{"n_layer": 9, "d_model": 768, "n_head": 12, "n_kv_head": 12, "head_dim": 64, "d_mlp": 3072, "vocab_size": 50257, "activation": "tanh_gelu", "norm": "layernorm", "norm_place": "pre", "norm_eps": 1e-05, "positions": "learned", "qk_norm": true, "attn_scale": 0.13, "bias": "all", "tie_embeddings": true, "parallel_block": false, "init": "normal", "init_std_qkv": 0.0204, "init_std_o": 0.0204, "init_std_up": 0.0204, "init_std_down": 0.0204, "optimizer": "muon_variant", "lr": 0.0117, "beta1": 0.95, "weight_decay": 0.0, "lr_head": 0.00464, "grad_clip": 0.5, "warmup_steps": 0, "schedule": "cos", "final_lr_fraction": 0.1, "batch_tokens": [131072, 262144, 524288], "seq_len": 512, "doc_mask": true, "train_tokens": 1400000000, "steps": 4607, "dataset": "wikipedia_en"}
MLP neurons of a small language model. Each row is named by its layer, matrix (up: input weights) and neuron, and shows model dimensions 368-431. Each number is 128 + 32 x the weight over its row's rms, rounded and kept within 0 to 255.
After each neuron's rows, "fires on" lists the tokens most often at its 100 highest values on Wikipedia text that the model never trained on.

L6.up2066 [ 96  98 147 128  87  84  89 113 155  92 160 148  99 108 130 112 176 138 125 129 142 155 179 129  93 112  97 148 126 133 151 115 144 138  52  94 130 177 128 126 106 146 153 158 107 108 165 138 152 166 113 132 163  93 117 148 113  92 118 121  82 154 192 121]
fires on: "| ", "- ", ", "

L6.up845 [ 44 101 135  93  99 130  87 143 143 129 164  95 104 129 170 108 126 139 121 125 155  94 165 129 112  85 176 101 122 100 145 142 144  71 156 125 142  66 170 109  73 124 180 170 145 103  63  82 126 127 134 101 139 126 161 144 114 148 121 159 138  81 100  69]
fires on: "| "

L6.up2044 [ 96 121 121 105 141  68 193 157 165 172 132  93 107 118 160 113  90  70 135 121 128 137 105 114 138 114  94  91 125 103 102 145 150 148 166 123 138 148 122 134 223 139 149 151 175 129 144 147 176 180 111 131  88 178 130 188  48  97 131 154 152 186 158 115]
fires on: "′", "|", "°", "|---|---|"

L6.up629 [131  98 155 113 146  88 129 148 137 150 128 126 166 100 184 114 129  52 169 135  96 113 111 103 110 132 128 140 133  98 118 120  78 203 100 184 152 155 149  95 150 162  92 129 146  69 165 134 131  78 163 114 139 107 175 122 138 144  66 185  90 116 127 105]
fires on: "| ", "- ", "the ", ", ", "as "

L6.up192 [124  72 131 117 138 111 152 126 198 139 135 207 116 106  95 110 116 204 147  89 107 192 144 115 127  87 130  89 118 143 136 131 140 121 135 127 153 147 182  96 166  80  61  71 161 197 175 119 117 116 137 145 112 181  95 139 201 117 161 144 125 149 221 103]
fires on: "K", "M", "B", "G"

L6.up1900 [ 95 149 120 163 110 107 151 166 131  90 151 101 105 122 142 148 126 117 128 145 127 150 136  84 128 143  94 129 153 104  84 137 139  77  98 114  74 132  81  84 132 190  80 158 145 113 122  92 125  76 170 114 100 104 110 107 135 115 102 124 103  66 127  74]
fires on: "| ", "of ", "/ ", "$"

L6.up1158 [142 139 160 118 118 104 184 107  61 155 166 160  83 119  90 103 166 132  83 123 107 119 119 128 139 123 146 114 126 100  39 125 129 100  87 136 125 109 196 124 101 135 147 107 130 118 149  92 142  99 139 117 108 140 149 111 131  87 147 123  98 142  80 154]
fires on: ",", "| ", ".", "M"

L6.up2943 [188 164 140  76  85 146  72  83  94 129 148 143 134 148 104  65 121 108 171  90 104 142 129 112 185 117  48 127 163 139 166 139 172 167 133 127 126 136 109 101 170 121 112  67 107  85 141 116 113 131 215 182 127 162 136 109 129 158 142 123 119 120 160 140]
fires on: "| ", "–", "Jason ", "199", "200", "198"

L6.up1613 [ 90  96 118 106  97 131 141 104 157 184 105 130 115  77 110 132 126 147 109 142 105 113 161 137 164 162 135 151 162 155 158 120 101 154  89  94  89 150 147 120  47 110 118 125 112  92 123 129  49 145 134 110 145 123 115 136 117  97 131 160  51 167 155  76]
fires on: "| ", "(", "+", "was "

L6.up2830 [159 151 112 101 139 133 146 127 163  65 127 180 133 104 182 195 105 177 162 206 100 145 184 138 134 142 155 125  84 109 120 163 131 121 152 127 122 103 144 109 146 104 161  76 164 111 112 158 114 157 105 124 150  89  61 184 138 119 150  76 207 107 145 147]
fires on: "| ", "200", "199", ",", "201", "198"

L6.up1321 [118 119 129  61 130 175  91 173  97 151 102 101 117 142 105  85 122 105  76 143 145 139 121 134 148  66 134 162 124 114 154 148  61 171 112 144 107 121 103 136 117  95 185 148 127 101 116 130 119 158 127 147 131  58 103 181  88 177 155 161 130 114 119 133]
fires on: "| ", "|"

L6.up1578 [109 141 149 150 108 118  70 117 129 173  93  89 176 146 118 138 149 130 142 130 179 169  76 113 141  96 166 153 125 180 151 145 109 102 123 125 148 123 165 123 153  75 114 144 132 158 147 122 136 109  97 147 180 163 174 119 141 102 159  88 188  84  97 121]
fires on: "| ", ",", "(", "G", "Br", "Dr"

L6.up2295 [168 183  91  74  75 108 132 177 116 189 141  76 164 118 134 124 173 155 169 141 109 167 190 180 118 112 152 121 123 122 119 142 104 161  71 138 141  85  99  63  88 118 175 163 169 106  85 141 157  82 132 101 170 107 107  83 150 159  72 103 101 100  74 123]
fires on: "In ", "in ", "–", "| ", "."

L6.up2725 [126 126 126 167 126 101 125 177 113 146  97  93 139 110 126 141 128 137 123  96 114 143  58  79 157 158 161 113 141 123 101  56 179 175 121 163 136 127 140 173 161 136 131 121  69 123 104 158 117  86 151 165 116 170  94 141 148 161  76 114  86  51  98 139]
fires on: "the ", "on ", "The ", "and ", ", ", "s "

L6.up526 [110 112 112 140  70  72 199  92 141  58 116 132  96 163  59 101 121 125 181 160  97 136 171 120 150  69 151 107 121 106 101 168 163 104 109  89 134 116 155 131 120 128 150 195 187  89 157 132 146 141  81 138 123 104 165 141 174 157 146 118 105 155 120 140]
fires on: "| ", ", ", "as "

L6.up934 [130 157  91 133  60 117  95 101  97 139 124 130  96 136 130 103 204  89 123 108  91  84 126 100  52 113  91 186  73 157 112 118 136 130 124 150 102 117 138 161 215 127 111 180 122 148 152 140 146 151  96 163 131 189 153 169 154 130 143 114 123  78  81 132]
fires on: "the ", "-", "was ", "very ", "as "

L6.up793 [207 162 125 152 161 121 125  66 115 160 160  76 135 150 202 171 144  87 122 154 137 124  83 181 131 126 120 103 143 168 104 156 151  95 112  77 178 134 112  63 182 131 125 149 155  97 143 159  96 124  94  74 114 153  67  91 116 157 101 128 173 130 138  97]
fires on: "A", "a", "Na", "olo"

L6.up786 [113 100 129 107 128 178 120 148  70  72 199  71 108 108  97  81 125 135  89 149 146 142  85 103 145  98 124  93 167 127 150  76 119 161 152 138  78 107  72  72 112 164 143 122 110 122 144 112 145 140 142  94  90 138 151  90 117 137 116 164 121  68 150 136]
fires on: "| ", ".", "/ "

L6.up1816 [124  79 130  91 193 102 121 116 216 130  91  57 109 160 116  97 166 142  92  98  92 152  95  95 158 100  70  86 151  96 111 145 114  99 119  99  96 169 102 162 107 151 185 147 118 140 100 164 130  85 104 157  63  80 156 153 148 147  61 130  63 144 168 114]
fires on: "| ", "/ ", ", ", "ft ", "–"

L6.up2301 [148  89  87 120 109  89 165 145 161 102 133  75 150 128 114 141 107 152 125 145 143 103 148 109  86 151 166 103 121 143 165 147  75 133 118 120 115 121 187  89  82 105 153 119 103 120 140 128 140 117  88 145 199 107 185 102 134 102 105 183 163  99 191 169]
fires on: "| "

L6.up1431 [161 169 129 130 130  97 138 182 114  85 123 139 160 175 151 216  66 133 135 125 121 154 106  89 185 147 148  92 139 133 175  76 147 180  97  81 115 139  84  93 107  66 137 202 187 122 110 142  78 183  85 107 101 110 124  93 123 149 102 171  85 151  85 156]
fires on: "| ", "("

L6.up2673 [168 123  91 133 108 190 142 152 137  73 109 140  95 175  22 187  95 106  73  94 146 109 144 121 148 124 168 136 147 118 152 101 135 188  79 116 128  98 147  92 130 129 109 151 112 150 133 120 103 137 109 135 158 114 139 101  62 108 137 122 118 159 137 131]
fires on: "S", "T", "M", "R", "D"

L6.up135 [148  96  82 146 137 131  93 167 124 125 113 147 132 148 105  50 140 143 102 110 158 105 167 177 153 118  93  98 127 160 146  91  90 110 186 139 108 141 114 106 165 135 125 111 139 134 140 127 136 149 149 153 125 156 150 119 123 148 172  78  82 134 106 200]
fires on: "the ", "at ", "(", "same ", "–", "a "

L6.up2629 [235 179 123 131 100 150 177 105 118 164 138 141 172 115 161 135 136 136 118 134 170 159 191 131 153 114  98  99  66 124 118 137 109  76 119  77  86 126 104 106  96 105  76 131 123 130  72 132 140 100 152 122 107 166 123 143 123 131 148 134 174 145 126 197]
fires on: "he ", "then ", "He ", "had "

L6.up1840 [131 160 121 139 108  83 128  88 110  99 102  89 100  94 144 126 132 141 212 108 131 121 109  71 170  99 156 124 115 136 177  80 181 141  77 137 168 153 192 165 108  95 183 114 116 195 113 131 138 104 162  72 173 214 131 131  92 139 127 147  72 107 105 133]
fires on: "C", "on ", "T", "in ", "h", "D"

L6.up2630 [117 115 180 166 158  95  98 118 139 103  49  98 152  84 103 126 127 128 165 142 116 121  81 163 150 187 134 113  98 137 101  51 112 180 134  74 126 127 169 130 183 133 126  64  95 134 132 142 108  79 144 141 131 198 150 128 109 160 115 119 157 101 170 110]
fires on: ",", "-"

L6.up1324 [ 83 195 163 124 204 161 156  71 109 113 123  88 189 142  86  94 129 172 126 142 137 121 141 123 112 126 157 103 106 138 115 186 167 123  95 102 123 185 132  76 153 115 141 117 141 112 134 136 171 101 119 159 121 159 102 105 111 123 144 136 106  84 202 165]
fires on: "| ", ", ", "USA ", "of ", "as "

L6.up157 [154 106 119 152 118  60 106 148 125  89 125 114 144 162 109 177 153 164 182 154 104  73 177  68 177  97 132 139  95 118 139 132  89 144  95 191 129 123  81 150 152 112 103 121  83 133  72 207 112 129 196 172 176 140 148 172 104 102 156 103 140 123 118 122]
fires on: "| ", ": ", "born ", "in ", "(", "from "

L6.up1450 [170 117  83 123  98 141  79 128 115 143 155 143 122 155 120 135 148 121 122 103 164 107 129 102 122 146 166 127 159  99 158  95 132  44 120 108 182 155 156 190 150  73 121 137 167 143 197  83   9 115 106 183 172 117 122  97 156  98 132 151  64 101 165  99]
fires on: "| ", "(", ": ", "got ", "; "

L6.up1329 [ 75  93 107 185 159 104 131 120 134 160 113 167 159 115 137 168 115 170 128 104 130 124  93 109 129 146 169 154  96 104 169 124 104  62  95 107 180 151  87 135 173 123 127 125 165  82 131 102 105 108 125 190 132 122 175 121 118 143 143  80 138 133  72 124]
fires on: "| ", "201", "200", "3 "

L6.up243 [121 118 148 147  82 117 123 132 113 149 164 107 102 126 158 128 114  99 168 114 155 131  99 107 147 112 146  43  79  56 169 153 130 137  90  69  82 139 111 115 184 111 129 177 108 129 100 137 141 122  98 106 134 183 115 125 103 100  98 119  69 153 141 120]
fires on: "| ", ",", "′"

L6.up2093 [117 201 143 100 103 133 132 140 180  99 208 113 134 121  62 106 181 179  92 125 139 139 141 135 176  79  81 135 153 146 178 123 147  89 131 126 120 143 142 156 133 125 169 175 126 108  92 172 178 158 118 129  65 133 137 143 100 115 103  75 118  94  81  97]
fires on: "=", ".", ")", "|"

L6.up2426 [108 112 139 129  90  89 125 115 109  59 169 149 122  80 141 134 132 134 143 109 113 118 169  95 163 125 137 131 145 112 129 163 127 105 158 145 138  38 112 108  77 145 192 128 158 100 138 127  98 158 155 136 146 137 102 185 132  99 135 164 103 144 116 140]
fires on: "in ", "of ", ", ", "to ", "• "

L6.up872 [150 103 144 127 132 100 133  72 103 168 131 179 149 150 149 151 141 157  77 149 122  81 107 143  74 148 160  66 135 161 135 138 106 139 168 108 115 146 121  90 151 147 133  74 119 160 192 178 167 132  54 113 135 115 127  83  87  98 144 132 152 122 149 152]
fires on: "| ", "–", "L ", "W ", "; "

L6.up1072 [191 148 123  34 120 103 151 124 158  92 147  94 148 100 129 115 157 172 212 135 162 112  72 144 142  99  65  95 136 143 117 153 116 117 153 130 152  92 106  82  89  99 143 100 116 100  70 106 155  96  95 150 154  93  90 143 151 102 102 127 142 176  74 147]
fires on: "the ", "th ", "-", "a ", "| "

L6.up1562 [ 93 133 128 106 154 203 158 137 108 115 187 135  67 140 136 142  63 115  91  68 120 162 136  92 134 154 155 159 130 182 122 155  74 141 142 131 167 167 105 172  95 104 130 162  96 128  88 168 110 111  87 140  55 111  82 125  81 132 118 133 184  94 121 201]
fires on: "was ", "the ", "under ", "an ", "as "

L6.up1219 [111  85 113 145 128 120 142 153 180 158 114 158 151 130 125  85 133  98 108 159 150 117 122 163 166 156 142 176 147 108  95 154 136 110  74  30 153 174 144 140 173 156 199 153 162 127 119  65 110  76  90 126 175 135 167 150 116 133 143 105 197 134 134 180]
fires on: "| ", "201", "202", "200"

L6.up1775 [120 119  86 161  95 162 105  99  89 194 134 162 105 119  91 144 133 143  88 136 165 187  84 165 172 211 156 131 125 169 137 116 157 109 152 130 148 109 130  90 106 169 145 166  77 172  75 102 125 143 139 154 103 170 128 102 173 126  81 121 114 161 135 167]
fires on: "A", "B", "2"

L6.up2776 [152 160 185  95 213 111 131  95  60  99 134  97 117 136 154 100 167 169 137 161 195 140 136 162 168 125 157 108 125  42 172 135 149 106 174 119  73 130 180 102 108 128 132 116 153 149 108 163  87 136 135 131 124 145 101 119 146  88 111 118 112 169 137 103]
fires on: "he ", "He ", "She ", "who ", "she "

L6.up735 [143 145 141 130 101 159 179 138 128 139 118  77 124 122  49  95 150 148 115 124 115 152 192 126 109 149 152 134 161 121  93  93  88 135 129 106 128 173 139 128 116 130 127 115 144  24 187 107 181 169 108  69 100 147 150 110 172 123  78 129 105  84 124 173]
fires on: "| ", "U", "Val", ":", "fan"

L6.up1977 [ 81 125 139 108 106 139 216 182 140 151 150 103 102 153 175  94 146 169 118 108 142 158 116  94 150 206  72 109 226  97 109 119 104 162 163 130 116 147  98 131 170 100 141 127 111 158 176 209  97 143 138 106 151 133 107 192 140 130 123 114 162 126 160  93]
fires on: "O", "L", "Name ", "the "

L6.up359 [132 103  94  79  54  82 168 104 116 113  87 138 139 114 107 163  65  92 149 157 175  65 174 130 123 110 145 117  74  95 186 139 127 128 163 163  96 107 144  89 137 138 141 149 106  74 172 134 152 123 110  81 118 116 126 126 105 117  87 122  79 143 187 146]
fires on: ".", "| ", ","

L6.up753 [110 101  37 111 148 124 151 135 170  71 211 150  76 164 151 176 179 136 114 106 105 123 156  84 104 165 155  76 133 136  79 155 138 108 145 128  99 148 114 117 123 121 177  76 112 176 148 135 105 139 151 138 102  64 133  93 121 119 112  57 153 106  89 136]
fires on: "and ", ", ", "which ", "They ", "for "

L6.up1806 [135  64  81 141 148 117 152  64 142 130 130 104 103 135 132 136 145 164 119 163 219  91 127 164 121 119 161 134 148  97  62 127 105 126 157 123 130 105 186  72 115 147 103 150  98 144 137 136 177 175 117 128 112 136 131 131 123 120 153 113 105  58 166  96]
fires on: "was ", "B", "'", "were ", "came "

L6.up1935 [133 155  94 150  92 128 144 158 127 119 178  62 159 148 174 164 139 127 165 140 131 137 136 133 109 130  64  98 163 125 128 153 134 110  66  73 139 123 124 143 131  91 195 120 132 133 151 134  78  96 170 134  92 165  79 196 159 113  47 160 151 158 188 152]
fires on: "198", "200", "| ", "201", "–", "197"

L6.up2094 [168 159 188 106 143 110 171  62 116 137 106 115  90 138 101 146 152 158 107 164  96 130 141 133 177 120 136  96 115  89 100 146  95 146 150 100  77 116 217 164 173  72 132 115 149  86 143 149 133 110 104 111 113 192 159 158 153 108  96 115 146  94  96 114]
fires on: ",", "-", "; ", "| ", "."

L6.up1959 [ 94 100 146  73 117 121 136  88 148  87  46 100 169 155 132 130 230 128 126 133 115 120 178 123 137  42 134  74 161  98 114 128 141 109  85  76 193  51 145 103 178 165 110 148 130 164  81 121 135  91 174 150 115 164 141 147 134 147 137 117 156 138  72  72]
fires on: "| ", ". ", "; ", ": ", "==="

L6.up1284 [100  81 124 124  88 126 110 159 138  96 140  95 120 121 116  98  66 112 202 179  96  92 138  98 104 102 190 130 162 175 166 155 197 143 139 105 122  99 107  87 174 160 151 127  82  76  91 106 147 160 163 106 167 122 127 174  79 126 105 129 142 115 123 100]
fires on: ".", "| ", "on "

L6.up2254 [156 174 144 110 145 145 128 102 148 121 185 165 123 105 177 128  89 175 127 213 177 108 123  95 113 104 118  57 185 120 107  99 137 137 181 195 125 146 178 148 114 133 131 146 142 116 150 111 139 116 165  98 107 158  98 121  81 109  90  98 112 145  93 150]
fires on: "s ", "his ", "their ", "a ", "-", "and "

L6.up1555 [146  82 158  73  98 147 156 104 142 138 159 164 141 102 105  99 135 129 102  92 136 193 156 107 174 143  49 148  80 124 118 134 176 134 143  67 111 147 129 164 172 119 128 172 192 141 128 105 111 188 150 110 143  75 115 123 109 145 145 118 139 104  93 130]
fires on: ".", "202"

L6.up2815 [113 115 148 156 141  80 142 146 169 139  83 103 110 129 153 138 178  94 149 137  58 155  87 154 125 122 140 158 121 182 155 212 155 157 126  63 151 145  84 148 129  76 118 137 131 142 166  84 157  97 108 130 123 125  93 160  80 152 130  99  58 144  52 103]
fires on: "the ", "a ", "-"

L6.up2566 [153 116  93 152  96 146 111 188 116  89 132 109 114 142 143 136  97 102 207  94 123 177  87 130 154 133 153 128 143 116  82 146 171 141 167 128 104 192 103  74 147 142 120 142 188  92 131 120 119 151 136 131 157 175 124 138 100  81  46 180  78 135 184  71]
fires on: "was ", "a ", "-", "first "

L6.up2886 [ 89 123 167 127  81 157 158  80 127 115 188 101  95 156 100  96  99 111 102 111 115 130 126 116 104 118 161 125 111 121 114 181 109 153 139 141 112 145 128 151 128  96 128  96 106  76 114 153 189 154 131 109 113 121  90  92  71 155 138  95 162 156 151 192]
fires on: ".", "| ", "200"

L6.up29 [119 130 155 155 175 121 109 144 137 161 129 134 101 118 100 142  90 224 124 117  83 136  95  78 107  96 156 118 154  79 119 159 160 157 122 121 138  86 135 127 179 105 150  80 163 131 198  60 142 131  88 111 142  56 115 125 144 124 117 118 101  70 126 107]
fires on: "the ", "s ", "C", "is "

L6.up1232 [110 110 137 156 128 175 148 160  57 109 141  94  83 107 111  66  89 112 125 137 127 133  97 172 101 100 143  60 146 133 160 111 118 150  66 178 139 130  85 149 117  85  72  95 149 114 134 153 143 133 122 178 141  92 176 113 127 179  99 186 131 127 115 168]
fires on: "| ", "r", "R", "201", "202", "("

L6.up921 [197  80 151 116 130 125 109  80 116  85 123  98 197  67 141 136 117 144 114 116  87 110 145 134 144 135 140 160 130 170 110 156 105 233 128 125 113 132  80  99 132 131 131 149 168 163 167 122  90 110 130 178 148 116 151  74 132 144 124  95 161 184 124 120]
fires on: "| ", "–", "W ", "L "

L6.up1755 [106  67 142  72 146 145 129 126 146 147 125 103 178 101 100 131 190 159 112  89 205 187 121 133  93 102 120 135 173 156 152 113 135  87 127 130  99 100 141 154 174  96 102 115 136  86 143 179 170  80 110 154  89 155 184 156 122 130 176 127  95 111 154 168]
fires on: "the ", "in "

L6.up1623 [ 93  69 199 122 148 155 130 166 119 163 159 143 148 192 135  88 101 133 126 133 108 142 187 169  91 165 117  94  72 130  91 192 133 148  90  70 102 133 186 133 109 156 169 141 159 147 185 115 112 123 151 105 131  83 119 153 116 120 130 148 176 150 173 177]
fires on: "| ", ", "

L6.up183 [161 121 110  95 109 105 122 164 143 152 117 145 114 145 100 133 141 113  75 123  84 129 203 139 141  84 168 176 139 129 189 115  95 124  60 100 110 108 135  97 103 124 154  89 122 117  93 201 126 114 133  80 124 125 148 171  99 106 106 131 112 102  97 146]
fires on: "as ", "was ", "become ", "became ", "for ", "been "

L6.up2404 [130 102  44 139 124 137 132  89 112 153 161 127 123 143 160  95 177 112 121  80 148  72 122  63 113 140 138 139 138  73 161 120  97 194 133 129 136 188 134 156 101 129 167 125 133 155 107 154 144 143 110  81 121 163 102 111  61 159 181 151  85 167 111 123]
fires on: "the ", "in ", "to ", "of ", "on ", "\n\n"

L6.up2008 [128 114 146 165 168  78 136 199 150 146 171 136 152 126 132 105 113 173  68 140 122 142 140 131 162 156 168 145 151  78 134 135  86 155 156 140  59 173 194 102 169 150 144 120 141 114 125  39  72 113 179  38  94 145 179  67 104 176 114  58  98  95 150 132]
fires on: ".", "s ", "the "

L6.up2167 [117 196 133 111 149 136 102 158 155 179 129 118 141 121 157 132 158 170  56 120 181 123 137 109  89  78  81 128 138  67 103 124 102  91 104 136 105 178  84 115 151 106 160 166  95 105 104 178  85  61 114 116 115 113  81 156 153  90 103 116 146 151  91 168]
fires on: ", ", "was ", "also ", "as ", "and "

L6.up1872 [139 178  80 115 143 168 178 125 168 136 130 125  55 133 155 137 113 118 160 140 191 118 182  74 129 143 108 103  80 122 152 117 119 133  23 146 157 107 129 161 133 160 123 127 124  96 108  98 130  88 159 101 139  99 115 157 227 128 118 103 144 133  77 174]
fires on: "| ", "–", "-"

L6.up2888 [167 160 120 145 128 166  78  61  84 186 100 157 150 142 133 156 204 102 140 141 114 107 119 132 163 116 162 127 113 136 128 132 105 139 121 140 193 119 126 166  87  88  94 162 136 183 111 175 148  85 157 165 162 136  79 142 104 195 120 148 139 135 170 166]
fires on: "| ", "(", "–", "199", "195", "200"

L6.up1576 [142 152 126 154 106 186 140 119 161 122 164 185 132 154 138 154 158 144 206 132 172  72 112 129 198 101 108 171 155 164  95 103 130 153 130 132 145  89 119  87 136  73 134 103 123 141 160 143  98  97 100 111 123 194  85 139 127 139 114 143 121 153 177  77]
fires on: "K", "T", "G", "J", "Y"

L6.up2925 [161  81 189  74  83  81 108  98 120 141  96 138 133 154 142 185 163 131 148 132 161  93 121 179 127 103  70 127 127  90  95 153 124 107 115  82 156 132 158 158 157 158 206 134  94  54  83 103 153 100 196   2 155 164 109 121 195 182 119 139 138  66  66 135]
fires on: "| ", "on ", "/ ", "–"

L6.up410 [132  77 144 111 121 150 161 130 130 147 142 122 122 103 116 104  75 152 111  83 137  73 110 163 126  68 150 178 122 115  65 112 102 121 144 113 112 116 148 106  96  94 131  97 109 167 118  92 153 202 169 156 149 125  86 156 114  82 115 120 140 134  64 124]
fires on: "| ", "200", "202", "Division ", "201", "she"

L6.up2763 [144  93  91  92 110 102 104 120 138 125 150 132 108 123 191  98 109 162 146 123 136 158  54 125 176 116 159 115 138 127 143 172 137 157 163  42 118 140 135 150 118 169 127 134 130 200 155 131  89 158 110 134 123 149  77 137  99 163 101 159 102 154 112  43]
fires on: "'", "A"

L6.up2764 [130 145 125 133 159 105 168 127 138  51 135 104  96 114  73 109 100 133 100 164 124  73 118 111 133  81 115 131 137 115 132 122 170 174 160 159 116 146 132  74 132  77 126 151 134  92 169 120 142 161 169 131 102 153 112 121  65 100 140  91 109 104 127 147]
fires on: ",", "| ", ".", "/ ", "The "

L6.up938 [147 172 151 162 146 192 141  88 139 132 112 125 116 150 146  87 129 138 111  83 154 125 166 158  76 115 155 177 143 155 102 137 165 185  96 153 100 150  46 138  98  93 146 132 134 161 169  82 159  83 181  89 108  85 172  94 174 133 151  96  71 114  99 105]
fires on: "a ", "the ", "\n", "- "

L6.up1936 [124 136 120 104 106 107 156 101 118 191 208  95 142 141 158 182 137 116 128 133 119  99  94 125 125 119 138  90 132 115  72 124 144 125  67  88 125 115 160 164 170 185 134 115 127 154 152 134  88 121 104 111 173  92 100 151 169 137 129 115 139  41 153 183]
fires on: "J", "No", "m", "| ", "199", "Dr"

L6.up518 [114 129  91  66 133 150 136 127 184 150 136  97 121 133 201  89 113 173 129 153 163 132 147 149 159 115 173 106 185 143 136 131 123  97 136 183 126 164 152  68  78 132 186 149 137 192 157 148  95 107 167 123 186 126  79 162 184 125 121 209  78 134 125 147]
fires on: "to ", "without ", "of ", "\"", "on "

L6.up1785 [182 104  85 111 100 109 142 137 175 124  72 178 154 151 139 135 108 180 153 193  76 140  55 138 137 177 202 116 124 123 148 118 102  79 135 163 148 193 114 121 135  89 129 102  76 116 128 115 143  99  96 135 117 214 125  98 119 141 122 131 123 135 134  91]
fires on: "|", "201", "200", "| "

L6.up2715 [160 119 137 136 132 160 126  61 157  67 115 108 138 111 131 103 222 109  98 115  84  97 161 127  91 120 153 141  62  90 146 134 158  96 182 117 152  91  82  63 141  93 168 106 154 122 105  87 107  78 100 149 134 148 153 100 105 131 118 113 135 140 143  65]
fires on: "| ", "; "

L6.up2471 [164 100 122 134 106  97 200 132 128 163 181 110  97 163  83 171  95 122 143 121 172 190 139 103 142  59 119 101 144 131  83 112 110 117  93  80 116 128 116  86  92 108 102  94 132 132 156 101  94 149  12 118 114 155  66 150 145 141 155  78 111 105 119 110]
fires on: "the ", "and ", "his ", "its ", "has "

L6.up1369 [193 148 128 102 113  99 124 176 117 126 148 169  87 173  79 103  89 124 190 152 121 123 151 147 165 140 104  97 126 160 155 204 158 125 102 134 154 152 200 123  91  67 154 109 129 120 146  93 139 131 112 125  62 128  78 157 123 110 109 116  80 159 184 132]
fires on: "200", "201", "he ", "Pal"

L6.up1564 [162 155  93 116 103 150  51 158 107 160 158 130 160 154 112 151 158  93 166 127 134  52 148  91 133 140 111 104  96  86 118  83  49 128 156  93 170 154 124 128 201 165 148 142  91 109 138 134 116 167 129 109 111 149 165 182 141 121 102  70 113 114 145 124]
fires on: "| ", "; ", "of ", "was ", "-", "he "

L6.up1769 [149 109 135 153 158  60 114 145 149 143 162  85 104 118 153  82 130 128  95  84 169 124 162 121 152 182 141 177  87 119 133  74 173 155 156 110 134 122 153 100  95 141 144 140 222 142  57 145  93 109 126  98 180  50 132 109 165 106 128 127 120  93  83  82]
fires on: "| ", "\"", "- ", "– ", "of "

L6.up95 [159 164 171 146 147 104  68 116  96 104 111 161  79 131 120 179  64 139 103 129 164 144 119 124 160 138 114 103 107 135 105 143 117 134 124 102 105  85 148 126 139 117 150  86 115 113 109 112 116 178 115 164  88 109 169 175 146 157 170 103 110 130 131 107]
fires on: "in ", ", ", "In ", "and "

L6.up1637 [106 110 171 146 115 171 130 182 138 103 172 121  81  81 115 116 121 112 108 129 158 144 164 106  35 144 123 134  67 112 122  69  90 167  86 135 115 110 106 167 183 148 158  73 116 132 132 125 139 210  57 123 102 166 140 195 178 151 130  63 165 169  73 164]
fires on: ":", ".", "| ", "He ", "She "